Part of a small language model's weights: MLP 1280 SwiGLU.
MLP neurons of a small language model. Each row is named by its layer, matrix (gate and up: input weights; down: output weights) and neuron, and shows model dimensions 426-639. Each number is 500 + 40 x the weight over its row's rms, rounded and kept within 0 to 999. Numbers have three digits each. A neuron's up and down rows have the sign that makes its largest values positive.
After each neuron's rows is what it responds to, as a language model described it from the Wikipedia text at the highest values.

L4.gate715:462478493549543550467484481478459488557511550507485451568452454518466464442510392504540493544506457407440513569433560434572582463556460526520473533454462507422434562544462573505474498513508433501523477564481469526493533502448539556509484462436443505472476522509463537408487545523400477401472591476520558480553538494476451569469539536487502536487516433537464511492567516460442485483524530568487590511559526418466523501485536441554573461476511474456480541552437450530521540468494506513500519473496536536529414551513574494475487417578462539513480545506494502569436442509445522470495514532467509497481592461500486495472498512490512512527505477545
L4.up715:451527578531552538468485496456481509554525556518471484531467430493450466457531421496505548486506525412422531484501446490516498573481451498496477595520437488499507473513551537518509471475495439502509498528499435534418505490472510487517463406523516535438494504514497503512534545532370466480593525538527551425510457436465545517549558489499531448537541467518520497462471436464446427482510514527456506496492481440515564543427491475558565504492520498457548464528417529489489530494521522481489447513460522544438446514532533495432480492511477507484473480443445466502540439504467516520522510445543547451517528511548520481492493462564440592564405488463
L4.down715:487524484541466431483527478513457432447558484516386468547508523531481499495478490473504532443498535625515526493532508524494503488480493489460478504492558534553546558505426529512457507561454378543500502511463482496490495506460507542506504559481572463467550443532558496499451513531536471502560547482510531470496475492500470469496536485520523501515588550493536520441394460454508554535518510542506476569477516459439478453523456452445476486412559558503515504490548471579605507538538443533449515520542522516504535487546453481587532460446510558485499513510489510547536507558462466518559526545488526535508510448542451538512555529487579439480487447459
Word start after open bracket. First subword piece of a word right after an opening parenthesis, quote mark or hyphen, e.g. (ox-ygen, "ass-ault, (MS-X2.

L6.gate205:407521561460551497459471370582591502486466452473548522498470501418526539549443510520468469524536485494448461422514523515506494498465473504607527478521524485506522510530457556537479537469507422546503549549535463494479551510502462458536483516505507520486485483533575515435490479515499413387483503494504520491516553442583490508481529495525545458509535483509510470435442513548525557560518510560529488495543396406479502566524514504419474515565520481507537513482408510486553476512522502519543538527531521562488468575509475480486509539579476541556460492553488574553515430422501541471508469512480522561519492482499497468488408466510488571546521510398
L6.up205:458521515530478518476518462396488453515402461496489486516541458526430531496426456420571442468466462472449483459506484544487451468602551469550551535487488538448512519423437506572470543494488553530501517524585437450441477500519463547449494490500507461475477448438486600458531492529486551582569502468509521497581497496565488514519458544493478438470533523501517446503390449522467509485435489511502448516444496544468517548443464467523516552549453543436550533562491474576456512509513485442517499533488447544507433556460482524498471512510449522516532552486507465465538473443468473524510463460499474470463429517508494459456519472458499494515537519474
L6.down205:476568424515422511505527475446502528489464489562470502446492546455504527448464489542490490514442459475421550459491557482484502462518479553531535495520530489527501488467460443465524507530459453472463574496471513437457528491485465495522519530522520488537485532530448463507462482518466551478513519442467504545460561511576493487459474434433440519525573431513512530551481534475568504495521449473557457469518450555547507519540522485544508479423539515557528479459530582509428471507440493417511432517508542518540528525488494448524543507485501555522585492511579393509478536494525439492489552491515453565559544529490583501551563440486445602454490492446
Music credit boilerplate. Predictable words in album, song and anime credit phrasing, such as by after produced/recorded, studio album, key animator, Peak position; weaker scattered hits elsewhere.

L2.gate1080:557510512511496481495438510514538449512494496419458540487502509487458475526524458428515502541505480511505488435643587460475455459533494460580506459451505554505507509521577515433553586448536471544539501514467520477411549429517488476494542480452470530498492470534486535478554531481471507506487466496498530493493506499469408551515515492440529462490475505483481552525458478448529429483486470558536562461485487473477502488582455470420449546444477535457423444482491451522482508468522479506576533547413502508521444486441453513530449402445418553561611500484431469530471442412492577448497512519457517483490535484507545531488510434533561558426518534453
L2.up1080:552514545515490410510414530535571428487483493506466521460528502513516458484573511523548417482490501490471497467575586417496482464493441463582446472482478516522484538466542527450466552441535493469506487509470472446474540444473572580527530460447486502441503516498493490518543451464517470550485453511513524530479506470376472514498510516454478446453500546537556439474484449474552401505527545508529517468426539422549527456577513552461452483456521549484481560475456448576569527521489483550561550507508514449584505539502448535547479481454421568493561542469451511489513465421509475493527505559487493432554496441471459522510468499536488538483500493496
L2.down1080:487469476521501477444537522489495479556550492518498524494423505499567509461593554421497472607490538457516473505489550537467481571442498425540473504469520555542476476466516430453529512497582530482465486452468462529513436477438529576517559533464527618538482531491538511485516503421487469518557531446476526480448512511479510553565457536486456479529531497567578497497437571570530460492478469562540491503536525510537480456483456514487482537491466559450575453448523519520556484556488562499489522449511533524485546531482519499537474458500518478475439536477520571446520443479501449472464524469445484494581449474541512481455474509578541515476552489471
Regional direction adjectives. Compass or regional adjectives, mostly after "the" and before a noun or "of", such as eastern regions, Western Conference, Northern Italy; also place-name modifiers like Massachusetts or London.

L6.gate797:470507504406548500490445448508534471495468454571513517480483520497507519469457449472518550485517565521569556485520573519481503480490592526525536507509467526522481496447540537472566470524536542552415481446552498544578500521461473496489526520545438550554535411456486465465504590503412485448539447489441495488454497395462529518534463448560491472475497405523512506464512459474419440516487492483504517562557547545522459519530512520473502554443470410499413525508530395488537520554450503518501518510507512445366453513495474524517498444553518449533464435588493487537428442496505453559490432561414502516436524453568487502489441569545520567488523536486
L6.up797:533484510501491507484496482542508505463443495583524485449514530542537503566537471459484575429590536555531561493486562485498556537476491541475491525540484577471517478477479515525514554479476455533401537492444463594483524432482447509545464538550492471496478503484452443532442544498479489519510477470429461496489525500541545542518434439608546530490496563518516453522546468498510441520558573509488515572510495496575426581480498485524471543491481560543547451464448509499404535519443536437575494471523413514412507495468501498485407519504481452560499444465502527524492481440472487476475401582537464572506562418459521477561516484511469511591444439432
L6.down797:554441494516465525541479454500488497500476432555573452499494473544493454474520586472489458483527521424486456458505492445430505463497502564483484532513521524515554498437466510537446562415498462536507502503510546481475458488429466446503527470430481501514570505603513542454499577527531536564564488517465513420546445502557486478447548492500513465445488508460551544484523526516504479505514524494516505502474566500496544492462486441570529587555515487496470487472530529548459569454458489468468464498541435580503459399471527476480509567492433504531530511553479507521446566505487509550543571510483497500592548483519487409529484517541516414447482533547
Where-found predicates. Passive occurrence verbs after "is" (found in, expressed on), gene-table "Location" cells, and sentence-initial "There" in encyclopedic descriptions.

L6.gate120:533527588469443522541426499383593449531446480497494549531480556489520461543527437537477518543488479521450463469482513495523517524495439559591509524493534468483546437516458500461487404500419509464531516553503518495378546502602471481520468557514554463501517485461494516468466453463567472496540538456483425449494473532541524516510488477540493517427431528489518452505529555496619495524479542508504529531499513548430484504458475479567521572453468403531559483522498463467452390555449501501466540548534537437526500463500521497517515501508548483453518515445542548469461550504526506532438538527482449471540524481449471470443479470507517525443577517547
L6.up120:460487449512461471546498479475506462520453582507488532546493512484492424450596494548389503530500469470538500507417480462481518597497534513491455534496484500546480491555396559491481458485426527461477497460520505513478521464533502504471464516499516501489539512460541492493467445385429453476550524547536505529517524526537474538475455501562475542501448510462503532489424500547519513476505502557437499609502525474439554507530429528569533431500558464514537543434484537500572440533514470509465476571512536508521474478506509480536533471460541510424506446462461514431537520498556466493478489507483486511449533419460478558489560537556534490524450473535
L6.down120:529535483535515478537548584474491514523485455497507478569548444461499524480437458453557399410499598510538505468526501448505482546545471482493427522431511495491494443474459525496519544448497419533539434524432442485478524466494434522456600506522469509523464524502589457514519517520554508452440511510504532541511489474553477532559461547473553546451472490590485486485495487538521489492481439508487461529521538521533533448511462540554545525491497436512459444486551618439406601462465434476558550550454514518522504506544512560520491520458528428485404489529488528533535524456500423539498499463504536471560565479522514468462505471486550505490533500439
Word-completing suffixes. Final word pieces that complete a split word, mostly -ed or -ing participles and -y adjectives (flooded, popped, rocky), plus scattered "of" and table markup.

L4.gate914:513498495485512522501567538567465469529539470479478568508534529510466505493442489501507466454548461430432513448482577454488533463547468543588476572566544496547527466458477482459549611462561479529496520542567434437495480485437430460562478480486503466533451509485533493497582465494476560527421522487565487481561514523428464515509482525532465475529491506450476500461545513466469522503489462516494522489522479474515482486502486520468458510551446525499491539466450485523487484580455557467479560452497480570515457495615554470543508536482467545483495365427543436503447441526503486521509470509510465476516543420533537513479519455480470549504450460474
L4.up914:481476510577460547506547531483522507524477517502509512513524466529507486543502455495547491475504484425536553441553540511479514486495445536476505523546475500460523517425464532459506528521450455464536511427453443491544535445424518566489551509419510486471546440474470521539503444537515564482457546479525464507544481508498453475517519456489508487492496466476499451485555492421485449453561446606466465443535459403472539613480508590453533477538521535430507418471446514457520454551506566536489466445495477449424423567448493500501509514453512464510544469514494514494533504545506449544530433451475396480472475386551406506486517565482524546545432519529
L4.down914:504481564459505555520505477532469556502421553463501442522544455502469470490517495495438475430488511470556457470502490464556488486563516488486479475511506499517496536492519458516491465476500468525489504488489544531519482488486518489579555561565498568516548506537456465497435588479504481570450463467545476436522496417460490538392553531502382499521481528535467513461472523495426422480501490533518509538447449493519487610533503459554477565462475511565534487541541476509534522517553548537582560484476488601439507476530560471497486507463562483537552446603468474569490499532463547460566472455440505465496516507442470517477507487540480513494506437474
Heading and label words. Final piece of a word in section headings, table headers or field labels in Wikipedia lists, e.g. Filmography, Albums, Medals table, Mayor.

L6.gate333:556547513605483473529469437478478494453502491520476549564508449434517480491465462499496528449478567492566516506456456535462459501484497560468489446423489529551548489521464519567479518480562560462479437503489484532484546513597501511481370552441519490478519491540453375465486427457553474542529515462477512492454531520510464521485558497483497535422464495444443450517490425522386522516462514542485493506482506486516522518520511538465496503498514528583487541497500563534487527487449419553529401494570466456412463509518563434449448464566536517519495512552485489500459564505462432471425494549569595527517482472483491600428460519485504505579418487556
L6.up333:599452465509418477493516472471542488454475509460490485575505536515454477503520492465490426554483536488422511477486496456515500474456555515504580576521485574538459497526475520490480531459442523497501501503497485532459491491540542467515517430500496456492522440412599498489515439561449596535480563516509508490565552500526451487510505557491508492536508475407421514418444450528516450550506491499517560606411487497477549520448503522459467474418460484500453510436468534481500505568493446466558493450521454481536511512398490521517568548521486539528510500446472564469489542456482492458500586479464480541519462553410493572445494465492558497493488487559
L6.down333:559580526523462463470538505467492507518550487540382518513509454514438495504533491529566452518490528538508526521483497511480494546445476598507553470451545478479594508565525500538526539516554512492576535465475467482481490461475467565517490538556497519504576512533481515507484531530390537556513485472539490507566454462548553522501456466447492474480471499514440521520515483530412480487526438495500490504475480510506467483528434508530571557561485458563462535554486518526423554497488547425534509580484572562456544452496493414501507495586460460496459508509523499522480554484487464516481528524470453516507494504430499492502485492564496447478488417512
Headings and decimal digits. Fires on section-heading and title words such as Career statistics, Family, Awards, Key, and "=" at article starts, plus digits after decimal points in stat tables (4.83%, 39.35).

L4.gate672:496501500497499481535476528418494517428525452578506559483535503534424642445483441523503520464558455548487574472533502540455558533539474573500450524492452427474434488489443520476474479518579465443500536462475505553472490555449500478533517525482527477488536481455480490499523522483467470447512505452440515496499452450482443511550467524549486443513558439482561475528441498447516505469523535480482500554503463546477473599488472436422405515544488528485534529490504539469487482507488432513560494515447490421415515514524481473462467466515535423522496423513603490545478493545500489528514461472507510485480584548521596476550476463513537518486491529579
L4.up672:477376501555463520467493580432485484465539485539465505497465526538500539500400478537457445467469481527495506516514477533478527506523525553443483533520548447515443483521488465506403509487502479478530522481522504565456513439475535475457477575495500446461483500495530505516504514533425495430492522503421532448490392483571512418528502442507454482576518501549493543450427478531500531524531508431497518528456461549454496492491514465511499477434426521505533562552501501472487575409513476493553455564503510447563509498492439450436490400506523491426557469519595525543484425520484466590556481542558458415504518560519483491509442499500569391489458565530
L4.down672:505482518487492474465547464573532465562541539428544500527513441472626387487476530483483536525486543475499470548477520473517402417407430452552572494526505499526580555540467562553574499498496543547527500566440530484490544568505460474540528414475467533501497519534498465514491494488521549527523505520523490479563554482441494526453529500475518476447447505498509534500538458496518554517474533492502447462521538476552532514499456536499508510546516431485457465469438553525467501542454514480447530471541429543513512488519447509559527512534480553474503560444506425465519489485433527527504607466537577553452491493533483538449487463542416542504469468538
Scientific prose tokens. Assorted mid-sentence tokens in technical or scientific descriptions of species, chemistry, genes or materials, such as also, other and (.

L4.gate159:501484511505507517578470486475452534465476531460532526540535482480544567498487523498458494487498490576505467472475519535501599538487487500514523518468525524598454438462446514512513512431522508491463456528498496503526490398497494523441482488464497503506461464475554518504523545553481471459446564456495552537552430589459480554560434446501573521508501484583521486507503492496513506446574395543577423464536466447497435533466515488572450473430538513507521473531521491551524493531496469497520472522495502506452450532484480487538517493482540516500486536520477538531451565572465436482472470562488547438532480579525519435439511564535571508471482536560
L4.up159:471511551567569464531554471450477481478538478477456506475494423528485474420506459554480502531502505511546551528462538504464473432465472517543416511524550525464522469472517555455476470502506490466448473460527484533502479528496506516493488508440489431465509513465472488451545521472441489452544477532524488487484445458514490526480476510540471565468472503470432509471479541517506444488492511498490496481486481550440562521556462501550434493471485540548522507474482487442610452542533401453449541442482491553483517438456428451440441441519496504534564448419509557488553511380508495504495526429502503470448481527451522510486492544507484517554512513433
L4.down159:520499502526468464500520503490523550422472442520515516533469490528598520534435482507479523535493502518449496545487466463404495482538472512482529527500467501512550449495498478463484465455516491454485486497468571568457458440447531516495525505506488435502452492553499499475334506505568520469489522486506494446466502495521529518552487536442470512519540480571480532484461516512574496534508432471443494503479507553474476592521487530521440432479499472554472494444558497479440553486554475431466559571454536521493377510471554449536530466494484436517471464544457542525494476436491511485477496590534509494476503593434516418494489489479508505516509428490
Species-article descriptors. First word of a description or heading in species and taxonomy articles, as in "species of fresh(water)", "is found", "is native"; weaker on headings such as "Stage" and table-cell starts.

L2.gate317:484495462557512488558519474534426489427474481516488484534499508504530519491485499488525523455513527506478447573526503549489574549533517520461494513502543561527523468448509527555554473449447577499502426533469465534539542512572515471481478516475523467513471498486455512489508499481552498525481522492463494512525507533468520503452494488507584480457427438532507540519497454507514457487515443495577488465545419490591474524540443426590425470484542572521543511460509482474519499494492526494445489513454457519456437512526513531501448576489468514493562479539439542558480501467444474535481458460528436513534541575568521478497488496516447510467481494517
L2.up317:538509506523552577552473474485479546475517552579436460505519461528448581505538418508483503501427447545514518456433553496454536477499424481497580469469429475465518569445506552554454490519506548456487507457540494388461565477450488508516479475534500461496493494510526504476444498466508417465502504454524489442534442497435539561475481538521478489568540511581511512503494569536491461494499511371516436484512447550496479524494501513481510464487394535453482482463479467493533502503557544489430479527513482478510596511531463494536544473528517528545476509469557507463502591484446442526568502513510575490488508524548504519520415530535401479533448527522
L2.down317:455478589527590515476529459448526460485456567529496481514515488514444481477511515475526489499438497540413514484454484546505524505490500524484491449527425502546569537489512590448498492529490534489519536482581492555489398470447477569502471441539491554462490525465439473514508536494462546520485521470545483515453516539443487448498590519497454542620523475539465474518520487466515412493556473437479582531520468493542570569525505473518478480487470547443441537494472475524580523509482506443477523513523468492469493513546420484544544469484469497529529535474559525494469492479469531520573479497496525540488495489599555515546457488511497508601523543567
Ampersands and word pieces. Ampersands between author names in species authorities (Britski & Garavello) and word fragments inside names in sports tables and lists (W-estern, Ori-oles).

L4.gate803:532454438513564455373569460497478511522516512421539464641557516483550531462492539531508511421469534501494591424530449477554523488499541541465538546502520462449531539457458481540491467484455453550517486475544541394423500539493489477531474455416432527474524503543480544483517510545521532493451482492508462463541553521499489406518497501533489539544505439533459489495478528554499459435508488491470522547506425498410514501428474506505508524524450496516515523552532479507498501564451560498425491514499527511509516495533502504533461516534507463469433501416472527502502535463454503544558462472508512434449499461563474491513497492546441547488437495520
L4.up803:547467550487486416509493406532549448496568516512503516582521532481533493449489475530434488485459535366517509489451482468534477536520499554400569484508539479531508518487476488528595461564467422500530405523561495438502536516480454483527511545502505504444472524478495498487471535489469552526475516458462511497500470456488556452542479566586541467508554473440530513461577480536479439427545478493511509487437429519477448570522441512512572450461424472518567471494550429520525532503453498527474426517517479448502538509539524463494439452502507518411556454482522557519469586491519487558453469520488451439495430515539553515389499500519536537460488495516
L4.down803:403485481409482476563513487584483535459503520562461435529467499555463488474495505463471540500415548517446515523439550492480563520495571497420548549555506468478430457523440506552435465539442510525510475505517520468584481455498545514501484489468564475481476520454469523497535465489504499496437535498483519460547437498517536485472513551514479548503507513503498500411532464517514498499481537560518513542538498506464505478567558515505457516499527528498431454515517487550527530508474461559509499488555479517499483485518503457513609492455464557431515517499484461464502459485491482451481495543445516551481417511485558601439539506436465507520428488495
Field words in institution names. Subject-field nouns or acronym starts inside multiword names and titles, often after of/at/(, e.g. University of Film, Attorney at Law, IT Department.

L6.gate490:503476480507518468426486454538459483450513552468493512549448474497550526451521439505510493398436513542521500536520484427473499506439441465501491531524543508469579509522434543596491521497483448513448508543467477531467532540548523476568542451510495535537527495511504479481525458447569488477476495486532538491435544635502527520363605524495506482513451515504559521525555448605487515548476532446444472488449549568572499461433494585443527441565465534571505469478518502445501511453519512499483513529461533506485501452515464493576501422484471466498511501441535452495538508499557537497506488532520460523500499522576540416482510498444466470476557536455
L6.up490:547512474435544542426478524455452449484525435481493540443431537523559507525545451434507508558483548524508461483484533518468496544464527459452578511441492498515535478538600521474498545445417512465453414467482515497446500526438521535468529470486489474513518552488476478488469530562393540537479475484472445509505520501501500529447429484494527520509511523523536460439448518471506601496511450534554573425499456467439559463526487505508517504495485469500551554505526506517534477524522502514493497476460493478558510486499543425515504500552493472442556454461487502513515546506459457500469508541554495497490468541491441468470458534466557522449472535486
L6.down490:383530528535553496535473520513494523481459512488531544534446474486523474474474494502451512478424505502493447454475606485539468517452512493477495502518507574468479534438524597510494524442458457505579428444509491457494451456506519562448515488513551452412531469537519553512509502469512482523476508478539497480541465444539467560484551436483462491536479534491459493520598505475441483517476531563461472491563457496432464541530512476489482509506472529519527587552466478562706575482479526520524449492518504485490467548529490576372553447522484531491452538437472529535524523483488520498589532447473507500588453459469530587487484477580446474477532465520
Name-completing head nouns. Final word that completes a multi-word proper name or set phrase, such as Stadium, Records, draft, often before a comma or period.

L2.gate238:421475493490460535484577416516475529462429487523474538502534529468540561450469524563530525466473539539513558448513499482471493498484542537521513476489485471480454411475531480555433434474550530450498505575496473488535562535467446511506531544517488498529555488454479526481483550486510422475444461411561606472586518537522533508472478439564555530454486488417465541425481518543523533464497527563496501508471536578555523469444518554463454484551473500471471539477492492478529530530455489474456453518493502508548505460484492460504503487516501474527468456486529552521473549480496511511519573448566516464430485474495523558492483438459572480488557496416
L2.up238:453517421474517526472546456477492522527492492433454544511481535533497519450448512580540518509526512461447485468478511531548517433464541507497483512555427474541494470513501426517531440460513449478487440516503487421561491515425459507484583477588474526532508543491426430463429613471477450487508428471571563530497576481522565544440469457531525495470445454504498508390422465487504563488515578549478501547487548557574535534478533539442487520552482482429499553458514496440521503488492484556498454525493428453560455518491507453427496466554513469523516487494539517535496492517493525498535499487551518520524540473480487527445492514519483517546555521448
L2.down238:532471525393535524565561473514456536533453520498442483488433488496507502444456446588530526483466532496446516490461542442488532448513521463451482500518488533561502503456476471468552474573481512511455429502559492528494451473583485520517510486511441451555512552532437500524481593509470436501499477526435480556481448457484521457469474518601517464475506541513517530378524498532530452504514491589463461461499481461484550545514482498489482494543474451477473555535560452437619527461482478477549472393460514511543481462502514489529451446522524457568486544475493447530461530547492470518439502497494556536539444549496575547542561496498473531498571543519
Venue and institution nouns. Mostly the second word of multiword names of venues, institutions or broadcasters (Theatre, Opera, Radio, Arena, Center), plus generic nouns like media, position, and the word also.

L4.gate816:483551465505487472491548521547536534528564497508533540474483462536486446539578446523518489468473534503521495495492564501534486441543527477491460409457519466504439436557496527557512556523528521460431505525498489515478498456485457503414532592566488503520477457471555534504431533394539413457482469530526473481577532514501473540557489441548479479546461518534524555453474397466534497486459542549502489442426503541515529480532552510506506480505535476466530498465534514451575504454519535514497497530541562489465509454485490558504464502463443521510542458488455562503524570441464463519511488555547545493540561524494451542476488425495492453499464470494
L4.up816:483564522472480461497500536486454450484578484502553518431463521498526474539547463472502471468519430564441548560512520573482486469500496414505464472405526536545465413516478498532559512513537509494495522559523478544455506444439483485500474465477442548502500525505486514485495498485491450500498462412472600481500540479473506505555491424481461383511468541543567580529460477419530469455560498426471557512503565510474470496551488521482514456480560481515478531438512469521580386454499478595478515480502509456464478488474478523487487447494501484597578491434453555505528464446478507488519491514462508494508546492574420546537480508512473532524482517574
L4.down816:559475510523461474506413481552499522418554463476501461509463484542527512470512553473467489444562498473506505452468471456502477570499450450506414461435484528496469435448488499501442433572495532444512532471549497508498468513460429448532459472464502536547574501470522486474525485542446528605494511504464563488497581537469590561490496483468572432494491499553515471503473530589470513496504489561450512533497490478510512531465464540442454480478501421485464517537516531527475550479540555511507474446547533518470535506509452458475526442533485495528470501496473503495540482451563498443467475444423501517479522527590507464427487520504509497485501536462
Head noun after "the". First token of the head noun right after a determiner, mostly "the", usually followed by "of": origins, beginning, help, death, western, dangers.

L2.gate190:483494461513453464524446470481551542543543503489505523415509459479538547452535506472513519539539507538483454521514459420475543468538542467451521521552456506501491472483482519528408462492506466417445564498498527488475551473497490477505463477578520489488460462485560574574459444443444457473447497499477517452517502548596456496535436436547510472524564535525536543456453486432439514534511492529542528500500479515497484442560403560484495558533448549499433476483423524371408518523515501476558440499520475487477438541509518505488519470452536380503441545472499427574534547535447472418478522539496458520459442509527546577491439530490491491503476473510
L2.up190:495493545489539537446517423555569482461540482436537442548522441512385520529541556621436518525513510509541538517464507464541437528538484490541550495484550528532594468481518502404510479364478554507507547473458474525515529518505438474520515462505508529504511494558507427466510508499548443531527476463505462516433565511460503527517508488545443556482529484511507564555562521505540515411499505512470585518540526503463446469500540557537478531425532465503511468527503480511482476521481535479532469516499495547531450472512506492488489473518434501558507466555507554473485478519464486488486481521531452558479518459477501500501501458473500487459507462499
L2.down190:452513567499552508466510477534523504516563485436532474504545428529412499539503529563484528547545489513522525501492491500503453513517476458513603512478545542558632491513500496449495443336460561514551503475445491556487513533468456547544509510511505525546465502542505477475502481438548455554584488422466454517417568484451487500538549451507473500480484493531470573514533528563536491407465560535461518486522555487445462499523533513512472559444509481502495488528503511516490434520501508493523529524531488543525447471522511460517514494473460473570538499592475523458440480477449463456483467529545445500473559493509512534486509445481444520508475434492
Word-completing pieces, miscellaneous. Later pieces that finish a split word or name, such as Mon-key, Typh-oon and So-chi, plus scattered verbs and nouns like consists, attendance.

L2.gate1001:521549463531455515522478536571549484466479578430508483540556496509522571453530458539496498535506522413509478485473493505472429510504540467479532462489580570474453508533438519468534507437467520463538498526515473493488509457510487475525508456460510517555523421465481477502471600497530493479488586519482563498576517501428504580520518479465480544520542459463492524414563504460501476492526521525548495544497486505543478447655520469577464541490487472445475522462494465491471460436558478506391521498443481535509509493486494469474535553511493467532474517512520448489536487509529484480439466443586466470448464507542564477512548486445580516506496494549
L2.up1001:494452498476472478483563524564519489436535538482571499544506507468492471443428465479418482456516503521488522487465454507477570483450512507478488408471498552455586456510547497471420510500504566493472522473497504512449470579503526502483551495520537445557525527517454419552484361589509496522474603452536544492520509523511380510534474419465517467436472529525520513503513514521505472502437486482526548556482559553482439497548553484507440435519524517527543504475527514513511525494464544484490551429539546541527463466548418432497498474566490500462467495438458576500473524491456441446446523533455443560490503531490500437490406502476501509549466521565
L2.down1001:499486530511510475425539442554573580519551504443526471486505482501521492435465518495439441501515467514441539500500494499436544487429449448424432493571522510451558507502469445546475539441506504516509485444522482525501539591466510516449509452471557457532565509458444488543487427542458509475461574437542496510463508539532461558510459417487521460524514468487545519467521488483504443515472495466527553515521562557498463516544594547468472425570515513574549559496526548507524485516514526475452546429521514547477454509561440461529492438558492469432464524432440519446499541481488473449377509524448460542432498502498466458462425552440525525556512573493
Section and row openings. Early tokens of a new heading, section's first sentence, list item or table row, such as ==Geography==, first described, and Belgium in chart tables.